From a checkpoint of a small transformer trained on Wikipedia: 10 heads of 64 (2 for keys and values).
MLP neurons of a small language model. Each row is named by its layer, matrix (gate and up: input weights) and neuron, and shows model dimensions 80-207. Each number is 500 + 50 x the weight over its row's rms, rounded and kept within 0 to 999. Numbers have three digits each. A neuron's up and down rows have the sign that makes its largest values positive.
After each neuron's rows, "fires in" lists the words (lower case) most often at its 100 highest values on Wikipedia text that the model never trained on. A number after a token or word is its count.

L5.gate67:534489436423451541547458445502541514519521517552521612443429451473459488456445342452532538555541492618476411495392539430458444487502559519543504501462478507595566571558507500382523490465530459508456461548450501565426471420523545552462501569453497524457460494496413429475538474556514593486529454546463531526393454465439457487395560391557484521503459587478570403547527470460553599576555
L5.up67:538468413427444489496587513520538556599567480478612538517386407496554557455502497484446461444540515438537475446472525466541421497488575442598433555558533462501573509536530550454501534482522484395395549518464492619442445563507499556480544451478565474414403490499608407443541493480533457521560497418448473510481438526527624464472516550527569482452525462516488540565501414486512537494439
fires in: "it" 18, "that" 16, "who" 10, "he" 9, "which" 6, "what" 5

L5.gate53:483460522463510482392520461511423510501456464490448545464481558557486501478443539467431533463501466527555481569475473523474481499415482484442548575603468525608504610508483564450473400508535455496456459479517534531450545524448590461548547539533470474555497564506499568481622405466498498463461479483470470534445532545539481504526442429524448507440495564486481492495482456515514596495525
L5.up53:580514439563467498509449505340434513417609363481502521467480525393514502458483520519509447459471416534554513502595578538495483470576453452584508470468541491526476459411538561527581553495490519480582460528566467476521477526449547509533434420626555589412550439555509468482467533522531520531560672435473552522493471458518573514577558479576377580456493527501495541573514544475550492518458
fires in: "s" 80, "their" 6, "whose" 4

L2.gate804:546576565452461530520561564478457483519521483551476492492461520500602607383501505560626510428529387460498576440578469547482510434430459521459430483446495592553497465500516511470507440491524550560508533541486606446520468476455453397449461586472534531583471493448524512514551432462473569579519484545478550512410519462550479476558512517582504543561602423541476503411496453565543482484463
L2.up804:471526478492542382432568480502488500525592455549540464509440498491590566461411588501551503590553508505529536395483497488522456531457438517411481490458542451532387458479550578472522523546539528549540567445528418511450470467454450492493477435559631479639536473509485529480523482508539455482523519549465352527489504438598470510430511512580569502478568367532496546538467462489517478597460
fires in: "two" 23, "same" 12, "other" 9, "following" 5, "name" 4

L2.gate9:457512526413477469471487446527438528476499550472499502536539566469531533530505544537517561479512562498516494544524453589504502519513561452528566359450480514506447534563490499447497409504564409477525538546471448528486468451444535520477512443476512487429551588431440452548508381500459404520473485572514512561472494483499391546474584336637492517505429433527585531505440554451393556546476
L2.up9:473535523427456485413581492473460502468523550498548460379497444446541523488430413471554497490549464516460517504579491410546534506458574436459467588433533426442575494556467561602450602548503500461382464497521539530380501556541506491551491535533530541485450467504496521485519524445452512445527570473519438458589537588545540536491472441413434509506454569543458458527492485556502486414610
fires in: "also" 31, "only" 8, "years" 5, "just" 4, "first" 4

L5.gate205:449427512451473462489535504581565391441480475500495524483581501454546520491559584502424496463537381569510520478477469522498493602504524476458435435519540472445565444530477452502507528571444538553497541512489483477484520446394462465506537438524433492557485574494407529453445394434537473432468495497447623598526562463559499445518562491444497535515486552515489431526503499500561551399450
L5.up205:542535606497497458479524474437517544513543490533507452474450535573465580416476497460547554456550511512480489471482453503441532517476445464452457509467549478587535496465412512510512534599517510407453520491506526443516516513585448508532521463474437526546544554473452429440517570476543525500456444441518534499507583500391501571492602540486509519449547561469590475470546479447458416427491
fires in: "of" 31, "to" 13, "were" 12, "in" 7, "on" 5, "with" 5

L7.gate1621:498477506528526532580547466520586434540527338573446487490431440605535421550556478456425607514423452476576472605523581494504526487563611416493510482426494568533499452446513481474414399413507512514533520499479484462526536536395471534467567472511496483409533519449519510475495475466659582475462561631413502503518515450561502449547489562541447500527426409644470393464495522482456521415409
L7.up1621:588475512517540378508511459434461489482505455563542512530445429407556510500492502435476490427460516477600472548518501557452524434533545580479517466535520516529445523439490562418430470451535522512473620473524455542561509485504449524547559478549502440427479476560537530598416518565571459467496570445493542567492540522462517543589539559510483466407496510490578441561465567493527480589537
fires in: "to" 23, "it" 11, "not" 8, "they" 7, "t" 6, "can" 5

L5.gate1214:542514484397579553542512449543618536446497435434577462499508546554501542496524515503537529442510452482489561496505530456525451571481496517555468497480479511469538498481488513477513442538554412366494522556432510541575434552493499570548497447468515507591517587458443509532471481506502596534488554480559467503538514533507536517496415531575513484390470445480479508493543516477576515564462
L5.up1214:568485485464445592514421509484561488429526453465474510452457568616454500494537515474522503478445486489449515469478551454505486476552481501537437408493411456530605537553502453463585464519533522459502653477555510489512436532458507547455467391518576521625521621597490563477520436486455372508527505506541448523445445517520526489447439518512544504397553502539487440495519505440482520538402
fires in: "three" 31, "two" 30, "four" 18, "3" 8

L2.gate1669:620497457473469509395489459556472449493513567463488507517535520462422483531514578530546533541528464472517393526562448429610502491486524466437507466486543440513451483454533469532429524511415500587517564559524577477563469495535481475602584498573525568421498529509511492466490516487518381527505558467531503450479490553502554463488393482420483521497456517536586458508437535472436418526457
L2.up1669:552441567403434590499533510546571498460566527524476480457534418521426498496564501547523554449546518495514467476507460394534414476484441518461526539518518424588444446500482481497429549554387441564630511532492478589578535556570472431590468565541543496607492478541573516565526406511443487479554579449530503391566485517446454404573483509532544463521522522448520500419449501545486507527470
fires in: "of" 77, "under" 5

L7.gate1428:506371512468467475528609577472508480461566473463586523492431549534428477404572470501558467453488464530491485524602420539440403448471528547450529454453505482491480577487556494518372463470604567511570462526454518529601517483572552467500527514571421567546625507484426489492516470475476537565481589531523544416562464458452578420521512346407441531521429477521507490430471483528554561468540
L7.up1428:615519509487426517506525439515534495438572486518478488561472618590492523503559590505500516553514369417501588460551586547490400496416489437531584490426550491507528569601567393527445379490479485497492518628521529511560468578414436513520590509507503467408578519507512459526489447550570497592471518563435518485492357467580509526537509555569522495506427415499611502421421507515410490595521
fires in: "is" 26, "be" 15, "was" 12, "are" 5, "were" 4

L5.gate1057:458534539502505507394578486577501424492479469541515542507531548472564528551480487468528540503419496549578481517455413604520472451461551517533471442479503501462449549516490542489562551593560473474472483462417455476487536522425539498535587507441549506515467589454530476547475499488462468546517538556416498529457487494547516513512526507512437549472533545487487504485609467531490541502557
L5.up1057:500429464466435478504453461551434507453487526634545524512455454413582499447466572501489497494455477423464530501450510521489474495482503526533490398514517449573520422553584498423542497441465528516540406522471429484519527539457430460568535488480558426552577509498517392584474570462525582537519494509492505592530461584493497535521545438528490472509551547524454501534437489529529643567508
fires in: "at" 42, "as" 9, "with" 5

L7.gate104:545499476523536459553495465528463519574416587527473493438474496565471432511490484452402452475455366471490535510459522405440448615410463567559565640625590545475516586385452513492558540525445435429443561479547503541575492499587547468535499528477592420580514536483521424495565539474501525506528493546471425522565452576453525424464622545541494471553480624517504412422469523471469456531510
L7.up104:593457625508476545517502387531495606423472531396633438539468486522466527413445444471481536429490442515519528435440502493392473514516454542539510542507435503573455449578445493526502425472504392546511447583683485449470478542471527468472453489490461458474576415539596488502494456522494482452474486581437511571560491497401569564527517528435572555456430513514538384438472574508493436481520
fires in: "its" 27, "s" 9, "a" 7, "more" 6, "with" 5, "has" 5

L5.gate682:552432347506402504542578481498516441393486498578555441495438523516485543463545473544623408519488447473521502546516525585513447610466516500429520479414454495477538489569539397406436505480464530487455542514528548472489463405454580568485460479581475572563563460512530483488462501524551463511541456541461507573441505433437583457478522585512453519496541569419457515491574461501480471525541
L5.up682:607518425548530550498496487545472526478550540490513515445559561452515524451519515487464421454552496455550533546459488500506467551660430518536558410416471517528631462536474498416528427542522551569436583541532550452565537505472502591530511477513507504491526486453521510377578395479575523418469580466410466504575359535532548492387474547502463472427517542528529482474492444497490551486484
fires in: "this" 14, "most" 11, "first" 10, "one" 10, "latter" 6

L7.gate193:540517547559603511649516453418480409463598480543659495499513456497432455463561436509435478508498525477527469524553523426520543478560482550455464423453507503557417538449446517487353473349544502486510488475467569458533488489495514514494530450517525538389511503474509487527468488516570486477451464498469538445452520578566483413579523542448460531547495514544566481484502484573464471466497
L7.up193:508524559478495523543499519462534402497415458460485428504544484554539536509653562427406504567504594515478477484560517534593534478570424548488508406463467467420464486578497448469339517484510505534544517501439561362552557496533576419494534441535508483437434530490562481600498475470594479487515442546567545451528575495476423514539553599463462511536490416452501556517413483486522494470509
fires in: "to" 39, "would" 19, "t" 11, "will" 10, "not" 9

L2.gate196:445468527622506461517477500535476494578432464435471553474532469529423498517451424443570544521539432447499507454552468491555505551489457531503433531493546519479465550414464517425478385507483543433498497490513491439508484466495473540589562459499534541452536514462508428528448395500504436528494508474466505423474437529531417493507471466548568447600397532531456467411487437511551541577578
L2.up196:517510555507484596554566519549433493505501511561483570540387463513529541538368479503521471496501452451537471469476424545573530533450460468475486453407470526481543511528531454465442462525410539499611509500563440446430567537568406501495588425472540442609562536529521479564447439505557461520509512505443557496527585460552512516540492504514414442445540587500457461454380474536474548566546
fires in: "to" 19, "than" 17, "as" 13, "with" 12, "from" 10, "like" 7

L7.gate222:444433455457415473492465556482583397516489467543548521517472476484417454539486436514517422466504460426467492544534451590545510466563455572514392565508488453474566429495431460493453563479490402439480431492414466441464420508544516572427435512469404519467551470514577376561492475524510527436471475494449538507445497499523501468510521489491511496459566428485506520468589553516528509586479
L7.up222:508417440539493486476578568495559507481521504571461499426478468551507501509419475504543419571456499466550570521570507538569501338507469566576366505466527592448478522536530617520478543472416492488439546559521566341458495538523457555479471539552467498449436542419480484506590409421509533438506543454586546466503403515467472428472446504489534490469416559469465517500603492489569494514462
fires in: "as" 40, "used" 7, "when" 6, "in" 6, "according" 4

L2.gate495:557477608540421499585477589497544560444477474459470486545534559382540458370552440540555457448413506505459501466636393522504545442443459504454408495482431575569451489570569515485512452537566535431494488564526582488454469481430398520475497464522480531471451609454458496406445544490539519536543518507505488479485471480445495509525445518440540438522481456535526399481551505503558529442520
L2.up495:486531537525558552432530476536449499427473467575554473404459582440498437501504487513463456522518483581568531550482522515480426475455500509529511469437554491443521561453488484501524513377437499496459527509548446445483524460534603477521474491445523570335384494527614429491456447531538478532505529466547495607509557533507468527437572650412566479527437472464492519542467535501494527506462
fires in: "one" 38, "all" 8, "version" 8, "both" 6, "born" 4

L7.gate10:466541545501465461492559540549489397518539507445526504492518479581540530525446477447527423442451464466485506502409466495515402503407508506575457486413503500495557481480557471545449453501517426415542430469512567521535506468545625514570447549480366557601601475523414525483465527535417520570520511525395531486491509510523445546458551460446402558492536488582546439520546531519493498450512
L7.up10:458559450415487535552556551502668507512452413545518463474525489577503477561543427478464547422552482493474555418435576546550473477565435552490520415416558534547562406496581471613466545537409504494523586502525577414486457497500535533476496479481386541553426414437473495565485526453548425567546496481371537431513460420511450471501540463418472492493575492497539562436468512542602467484437
fires in: "was" 54, "as" 11, "is" 6, "also" 4

L5.gate1066:479421454483517501507484513435552417470462542531457467451461441496456473456545518390538550461462419486489482507513519523580564410440570366491480537472493582507564539461553553471548535491549463511528482521447545540443511583539501492534563444489426500447543516472499461507492494513425532496495590533473500422423526552441461476444527400493532492524562492475479438557494478372589526478455
L5.up1066:512487484526536439590494453532573579535469449537600504477433544537561584510549564492540470556499487447600487572554634460510541444570496456519535442547541573595617479479455494484492535433548483474540351435551487469497484473535539585525569502483548486517505535425492432471512403559489574473460517441448514524532499476520449539501437496486543477547441433398460537448523454527563485561494
fires in: "which" 32, "who" 12, "as" 7, "re" 5, "led" 4

L7.gate1215:575506470563344495443564507557609454441463562556578475590504555563463516436488487573524516471502513466609504544486490382543412575499568580485465496479551488513490494481427522464502459457558574493512443437500579451430568445530578496496476472532493432529482529447456483458560461524459455576460551471475576466525528541529425460494435532579495555407509515518497549552566523577494508470527
L7.up1215:439522491492475453516501466507427508431486509505588523590381506558603532495468596552582530415534406518520475491394392598466456555517506531577518528507531452493542574507422438424450535485459433603509476553511517538440548467465478539433428497523478506410375496466464513540489567591590434517490534585487508450438423532440409581493567585476460544478587495616556473568467529487519504553463
fires in: "was" 36, "is" 11, "be" 6, "has" 6, "were" 6, "have" 6

L5.gate822:467582458559446389396445530499523527481430490564527472470509501522539571555603470494503525521538545438562560461505472468490572564427473605539568508479492523442527523518423545530458580484453470559427509517580507494429477475462461518405461545489463460481507401491525504551414545504454590470487488514639526488502458546425510537520513474519527520584459539425489412539434395503496491483476
L5.up822:599439581431478497530614472591531635497458531560555543462463487480481406481448523452455509497500471438594522504454529579505497539501480486544528589427531497554539501520549541535488411537556485475518566587450524451507468513513502488499557612523503468473510562527535466633536463604522525436469542525436405540435443479531535543507409442453525531511506548505575541542503471581495528559485
fires in: "in" 39, "on" 26, "of" 4

L5.gate1379:470538499582542437541531543392416490503483516459589490521505535509513454560425452439464524499534597494470491501363487453467501525451537478479459480427494473522481414496572425593445450590491479465464452510588488490412505467475500547516501484503609469431516471461471514497481494464496460486544499525462495542476496445516629527474441400489417373539431363520546475504512532535516482443448
L5.up1379:559475517451465561494522416543436483460445563498530483420446522474479458455489470412424516426519438458593502572466564505511469448548513536529465459536470580419524432513392480433622449575569453475444535584594506497560507560476494586458520512456509427463456564506505538485475505422621521537448566579515473396431496480460451547484613492501483540464483494536496389498502556462512432439498
fires in: "is" 61, "has" 18, "be" 5, "are" 5

L5.gate1003:507520521493461437550505551476556484581497433451541481429499522499514499568505543514501497524577514481500459540539516577504566523584470544493569611522604470499462542540381408557485494615495562517497427536489524521502550368544620502436582445502556512323536413529508514470492535537525601497406497536518421520447472430639445514614437575523477518471583539479607505598407454441480453532469
L5.up1003:473501488549550421507419556512598521656452505569525558471506416457514381542436505477463520485505490494536470502528417558593408567582479504438491481456597498566416491477474464563520483550539510465501437471525581453412415449483508551496617485535538456503467461420494535480573420507542479501504449461490487464531382517528451407567479512566515484514502477521632532539531481454541566484492
fires in: "0" 14, "of" 14, "in" 13, "through" 9, "into" 7, "toward" 4

L5.gate1373:497531493520404478562612410509512526523575543516491492542500553573394542459425552464511420446543551529545457444526508463534469485551448589492519412451549522517392494497427458550440468506417478410550400433433525519466465463509560489522487550575424536566544563475443471421482415486512462571436428520455504487525515515490532432536491513445497516522537522545530623440563546507506514561526
L5.up1373:489499385470459481548527461458533466517447499488398419548490487512617436513453531482452535451451510434452523484473499434477465509588538517487445609471502499437558547447524592539515542520522616400470555452522414446588478463518518481541544514523535421525454458353471412574484559537464554584444497572463586478567435517460438625429512473402582454613537501506534565542503535543538491591497
fires in: "was" 37, "been" 15, "being" 12, "of" 9, "among" 5

L5.gate505:472507460526462536522557545545462493426407525423530497453443467591505469504492435455545532520437324534513497577556431490480535548495502514560480500521492514473496555560476426511595563522573562427419525574501470514459470416487517406523514499558439499574473538452488518525505502511502447548486486533521438469443448519564452446471453489513475606609529517516498444400461464466532602531576
L5.up505:508537569605483479561549488531562599437571597481460465476451489401533567370463583549468494382472509466438461465505515429417490418437469550530432557525587479506528494403562567515466477511552536464489477503502473516464477493486442489470531478476479571517457514474596459453523481490460409367524488440443474544486535476484458447461549472517512543504614579522528393460526474426587508507525
fires in: "of" 22, "several" 13, "many" 11, "few" 11, "other" 5, "two" 5

L5.gate84:525481491514472551603473503506576487533477552620561470510492441545406454560501542506569569514483507385439487511578450495583494547478478514534493483465503471543496553465448569480461470463457512536399431478475460533494450467480565450632585494570630520466535503605429501510516457492560480443456488448461566528507456569533505498576472526607516520443571535506481409560501393483551502553511
L5.up84:483499498405447504537509605596593524535398590560485550505475403578480373494531517489516497435481492470493429411423572508511479480461447580432435390582515512490510526515389510393499575474507499388556514532506407476506554514439468431536555475500478461524544505537525492511508533557447490469452525432474502454463503431520466470538536448504510460456533555512476414551582413514535450419454
fires in: "of" 70, "among" 13, "are" 9, "were" 7

L5.gate397:452412554479450540519558464577563559504515490532455374478439506513535432436518462536542535529426566563511508533434501537554535419488533599584532478464501476511543446554576447447517480536513439446465534549624527576497539514479534514523421487434635552456498439436517459456449518554449445516405455577461505472385487540443507477470413566519493442490425450455536456527543459518485489490397
L5.up397:575481503560493458517398502470535491420521490474567362484487553550594486450493386527480528518551509365519498566417464492444423562500549495483568490496449511524571482520625475452560517468463451458463421434513616472476349416446500594619549467466533468499483548550430551477440478597474492529411421514469460455523561456385535529403573425458474538446432460511430543477521576502578470475468
fires in: "has" 46, "have" 15, "on" 9, "is" 9, "since" 4

L2.gate314:451581465505448428501391470527536430561499471464392518464488566446469580532538530444430566458563482383544560490568437444483411511507494477511493513561447482529505453470463436396512558501505359481392468530390503403597488418453451414496519475517562553525561473406545516599502483422566469446440467534377438515498449561487506450534528524525455441424461448470552536478564484500575523525488
L2.up314:474538630507594498633468504570539425523443439514334539359508562521544436474489471560491441536432629442517475532562430476448483435510444487518537528501530502473516589551470485606538562403517543512497556520453515502549526512452480552474532508498511484504458407394492499507440517553557512427492574495561456484498507472488494463450506573453463493495499510529516504482553561400512480455534
fires in: "as" 16, "in" 16, "for" 10, "that" 9, "after" 6, "on" 6

L5.gate694:435512454487516468530541590464510470459463387547605567520509390454505449538512447405509542461537491430584559540532507525530417529481576489530577497536502518470478453469580484569525557482467497479438476377508481522498494508518486458543547473614539521386430514475442452499524435517463544497549470482470386493587436536474510506549581506512492556513541514526532408497477409588450579553373
L5.up694:522481552543522543657411458540511529570453484492437465491500540468570548490548519455586480505577535439530524450555547511621491609516492490611515546543543475464452454578556461528510507470557520542470574509586483459445557529521584509431494474503494545515487528366493545478494512457519538518485424516496402489499484561570463455520471471489433501553596452401445422531567472505459542458512
fires in: "of" 23, "the" 20, "on" 19, "at" 4, "in" 4

L7.gate1427:470541447436496514448571456504580579488610426492528559550425589562438554526506547452557551479467437559499543500415364526517491494545577513563527492421369452558631540489524563521468519470432595514478456433432498480548504478582535545566526536485462467363519451513449466503507470515484442577520507420449436573492402477461417480469549476515413579469510552448549530479440462483546453508504
L7.up1427:496558502503472478537473566501595555462391457485512456608519609549522508489504484529588535470423549486504502485457449548526482539471496510554568469474546515462552538496475473613515530472508490513508538429530558442517516439520399544462432466494576558579512527450478496487508537499474560472519505405410547539470455504440498427546412526587514536510499561384521487481530539485463545550480
fires in: "in" 22, "on" 18, "at" 8, "to" 6, "of" 4

L7.gate1145:566552556488547610483526533561522511426473445484493499525419543566511473534536529436556596479401475507505507508512430577552433542484531547451532562480519467526480422571473426581545542471554552510433521561505494390544503447473470573517454541570541443599511366446521503513471460526512549539483439542484537452470526436582461475518503551523467517387557456424540507453493420564635515481465
L7.up1145:511536558371541496441422515545515500485530514484509531401506473594563435511408564488475523430447503512497415587431464490528535482555496501499466418461420385499570514456508465516540564464579512451484611520515496432407566457449527532508459472523526492608511492539457522498598507559417441492537539493584503586468483477624548548442408591491506470505500564498560500384397450567463446522446
fires in: "two" 24, "other" 12, "three" 11, "one" 6, "four" 5, "south" 5

L7.gate562:475487477578441550378555465539598539454445462533388513467464504535494465531518533494518465523494541622503564531493456506494565457395485474489431468496531525542519445556446482488511485492480478510477440486585469474532571471488491481460589449517513491552536577467493459489509570482529427491600508462518589495354514555470460602576478435610562486508509503522478528517499469530537483607507
L7.up562:531484500448437556383504415536485492548474514537454516512487469559581379500504503512560502464494484581528453485440536497547430394473469499521533460440414553510490360525506530483468555432487496568489482518501506501536516454500487515579528472541511454528561518456526442464538510580494531465577588529592570498450608547499525577532569437605524495497401476450465454577398598496450454559489
fires in: "the" 52, "as" 7, "new" 6, "s" 5

L5.gate162:495624529569474614531508460537489482537473559452478445563454487423509510424558508396516420484466474561519541489470449585515505435535432433503563417432591557450494523537556495415447509565643586566471488548502419479472511499445494563484524499496608548526552488485447528534527395485448452478510527441465506494604552523478415450526500528552545518560586628559440593511497469499502537428486
L5.up162:549506484448499450556487446579502492423540604360495586457448460569580521502425536490516521526520608568556524446472434454554417424560476519487458577545495444552540482366543540478498524508435505595540511428550499461629538417535533516477442517571521409586518597594442530411444438546537501527461493483488554533466447493476566533523594473457605545472526412534445480501501488443520512548407
fires in: "was" 55, "be" 19, "been" 5, "being" 5, "were" 5

L5.gate287:427487495457494503518537521542541455525471526572587393490543444461502491496541499473492487430509517467531464536464502508460509435388442463446466477440453423464461537476474409564420448440422430459541505531480550448518532495518491464571562529558474505498598423490483523491548507520506460538564637461511534570493543488516527489512526582486563536450439543500569533514526516481446504457513
L5.up287:429582448523498448456491473522546428618585540571468444463512409462538514497534510461528504361474531522537431514422513509468499528465495533438417459461529448462590600501400481434477415465458527460499539548416494530523524518560465500605497497508513485505473499449529500503547465511461477605485543471481560366613526572426493576503572581550452476399460458473536368453500537424504471474548
fires in: "with" 36, "were" 7, "was" 7, "pen" 4, "t" 4

L2.gate1553:426539397496476513544465489463511477471482554565503446544666519544513430542455470520496495347576533455445444470521466552472526504502528568671504434517663502570539524528486452466565518534487442511473442553475555499534496529485558549503560549544590449540499464543550528510447437490550487587503490463630471492562492503416534483384523522508488559427426539394556415505501442534534568552464
L2.up1553:512573510568532523591459499472385578436481504513558491530562496510450451485475533460419509474506452462538470459555494521548484483524507431435506576427582532530494472457498499530597491514536491502597432459532498431486580492521510475557565547515544494562506476483436469462506479577474474525503528539496486570644460555518559491463414515516442490551473445515432507459449453554559551459519
fires in: "its" 18, "s" 16, "no" 14, "any" 11

L5.gate267:467459540484546489567495489526544428427499529550612457459575593403558472487477484506389472440510511526489528540499614499546462492463496568538431546518412427574475596571477489456565540545575487546483541465402545497495529624516513471487456590531508422513396533539534507533512451405476439428492476550362440552486545519402489462425538420480555462429430464527435496505520576563519552565521
L5.up267:567502446537602464559448459469434498453612484543486473583500485428492399506531581432492494530532448493503525611490603498547527556497432575504529580603493405558512497526510470556529498540504609537560463406421588529536470576494510532472456601506526469460473545450512505530497504423460537448610472511552442477462523471417479483490498492477503449382522587477484443501458537578532530452528
fires in: "in" 29, "won" 12, "winning" 8, "win" 6, "at" 4

L5.gate1679:586410563498504403526505505580508479437643411578452474447527543615417498522507521498589449471497479490492454541611581553480552555522489432615500492511533553462486525590506455469527535504504514487488561468527540482462488594514515554488504391577585484574551558439511459522441455446448406448573632559424346512513500456440553501528561527457539592487511545481543475544518470463547485617530
L5.up1679:527377521488516462383526524408553453473508525546531459476455531424540450425548450577508459503547565476430549427478476547538549475565545543437426482438482468503467547533514485510517453403539481409515502524484448529494627533310512498497492532542455443464519465474397486443491405562489491505437513533455553435516526519509495477524524485416535428466549553514439445508422542532516491489526
fires in: "first" 23, "only" 10, "most" 7, "one" 4, "five" 4, "no" 4

L5.gate1658:504490461444513550498562389413506494468557527490475531582521453521503478510541531534531512438555470435460500447562435437512467490577544478439560526504506429574521461429480493582455427548494518465624470495474550527536521414435543530521533621565427548469474498563509566475510538498518601609435551419462514501493403496453512492502488517522472488444619560483538523431475418668537473495484
L5.up1658:519535456503440514492483538549504534555476531382444548456525467454501562389452494496547417438485498453458523442443573433536392489440487515538547550465494458510556549504530543458470495495617487508509438548515461545425529484513446485601458486525534404440604390407504510674502589522446487564529473523438487523545466521453488492523506448452373476489499538495471549505512414578516575555626
fires in: "was" 40, "were" 22, "later" 4

L7.gate56:464436493495417468538473463474546461431412511415512620485542509537475597458478521506508469513551501514586465550524444411594534499417473430525480511500547460529493497544462529462499539481462480618483479566488562580458510505522449526555550487507502494469536501557473425506606472449414537520542481523470489428434588549499438545495564531603466415578464417406532523545386461469583415489537
L7.up56:501556558482449511509395470503546533654477541571493489427446615530506503506536438522466532432516442440448490538521536478490547472398535521484515566506477400462374587479443428538478509501501464546485472445531502523496464483512486527451457561484588475452474497460475579538445555531489570345440514542502552491587536519446469495461447504360581443508464533468507630533471521447514427478487
fires in: "also" 12, "later" 11, "then" 10, "only" 9, "first" 5, "finally" 5

L2.gate58:485424545504518571533516409407588409568441529517400571439545507510489413448503497471512550415573468479433484460576487516544511526445432523600595525452472527492485495500523475511513423547538510560427518489440411458466475501403533599440504481433424361495536455485453480543519568517431555487502592568457541510451507457420552554532514586533477430462569464546553528463499557496477483511458
L2.up58:572568459517450485532427494540576463569450556419468552487525474565496414480592544592420580483460518507551529508477450490543493470560563502456559611519510516537536478523401477565397509408481456505540410413539499429397509477395600476494534468519460447542560486560490463468480537536408481560453541552546508451513460416383583500432536515520496448573540517495495468472471543475458463492442
fires in: "0" 35, "staff" 10, "round" 9, "31" 6, "band" 4, "team" 4

L2.gate96:461517453569473498625595437573517446407478483487475526497494486466445431479530435456578474440491375456488481528434371533457545433476549479491527472496511491482492464511468453520504593493513478396553517434463506599501513531436468519493428428504498515396490476552564506458481479437531395535573524468465461484507424583455470509505483535504521575557527587607622468526485535455495528427500
L2.up96:458537361543477540507469360490509441512487486442458466540503544516477528513492556480474464369425547513448488568532512558619549582537496497520425527523500465614535544493388487500522454476420443442568556517501505467464514544502469449491441451541479481560517597483536505472569594456573416390447518502475478494590505514507489467600430466446450542480505538511478524534475494487487661466488
fires in: "in" 30, "to" 17, "the" 17, "on" 15, "of" 5, "into" 4

L2.gate1007:566397503474474513597523460536558486493582453501434570537490502368541386521534435536513477615547484387540594454492515536511489571446467499594514426575483533495485418501442455473575507463543577508535442541402472447560461521448592508482494534527494531488503506501455484530488490559489551550491475544547574513495603495501472481499538598593545539514479493603530522495485490501604551465430
L2.up1007:535421555465599469466477504503566516489524461465444448533518513547556522417459512458497463514548426416551574497554514560477530506440467548499449557464520543447527550526373488497541523498594462557464536573487564446449551452478469548467530443552525466569544601500438583466478527488456523523584625558509497527578456441432606429457541458556506471492466570478604506366471525539491559506423
fires in: "two" 24, "three" 10, "time" 10, "four" 8, "track" 7, "of" 5

L2.gate539:624541523637539524514542412517519397525563444615600457491441489549491417526528502569477438488473436474517523531561510503535463602573591445501561413559523519493538528426502526427475460432479517462509515460437398554571502592529443570432600471511599523391554562422551516605443514472458477507520561492465495444553583509561471515612507570439452525506460458489532564483520448479574541501523
L2.up539:678530526508457468470378453486536542552539410515499507490470544561487465483596602432384507476391450546590492562525539527478431432527513474493493402595465588534407478527437552544461489404575530509523507563546436509628432530504562527484504511515559522479494523422492476654472579480533523495459478499432527532569544463507410508569507570420441472487372449507559440447505492461492501472448
fires in: "to" 18, "not" 17, "work" 10, "t" 9, "also" 9, "must" 6

L5.gate1377:434512447524592412559537668477480426460490515510487448453494578532535527440507545438526538467431587427429526518473454468438495472482508489478573552538493536523516489589584535500388413480480495511547506606496536508523485504493520499518488464503604494518573530531546439424526637500468575553548544513461553495528509480478523565418488537503415484424550517551399448550582482407520333442511
L5.up1377:417405417464404538536534496472492527540434473595526525597534540505561553434512422437488495566427502487454555457479424480482476509431520459449483531558516570476530492396485517447448465504536461504469506456504429452455433554532539515574463569611536523554537511517467507448409439487458526561449578540457423517480509534516533577491413563526497515411498422521527468492532450455419555480534
fires in: "in" 36, "to" 17, "by" 14, "there" 9, "see" 5

L5.gate382:416433467479461471499553624434545565510519483565485500495429594491510439466513486532540572425550507531516477568512371487538510475483466513481422486490498538467505477513404544506523492418411574526439345537498530451494463459633440462537438518491539499451573518416571585574454474470518475484472520549414557514451452551545487532557460509499441491539430580448410373520445524427430576455515
L5.up382:487422494504504470496554504473582490499450518503534528617515432485543496466512448414482568431554544527492478537513514532514503531439452493540481511525475474464562467611480504502486512386538537544642478445411557528600508589467485534517466432460500542623454563510475419491513576483516515478429528484494567523532509505468509549474489529442519474475503551572506512449543473509494588478429
fires in: "and" 94

L5.gate1637:555535529519419609455446515443437519486489551504521576500475495512474501523498596487521528508505443426551556552487519502566487512492479491442559605461469368560412506496427480431550442516440472441493515476518506484515439566445511587498436520424483470477475528475489534535560548547472506516451586478489551506509512503410462451484496501481505493530388518499510471480521482477486531566501
L5.up1637:617480495480474587504566503523517520500592517423489551458517445451464540465480544480462526512540465502498592468502569496532479493510507481487620474490493490412519448511499420444441413456517688504491549466504478509539482596491552512494431492454547449468459434449440522574597569518570542541412622517522540493556516476413534452556520524449521507463395499532531467409508535426468622419455
fires in: "and" 90, "as" 6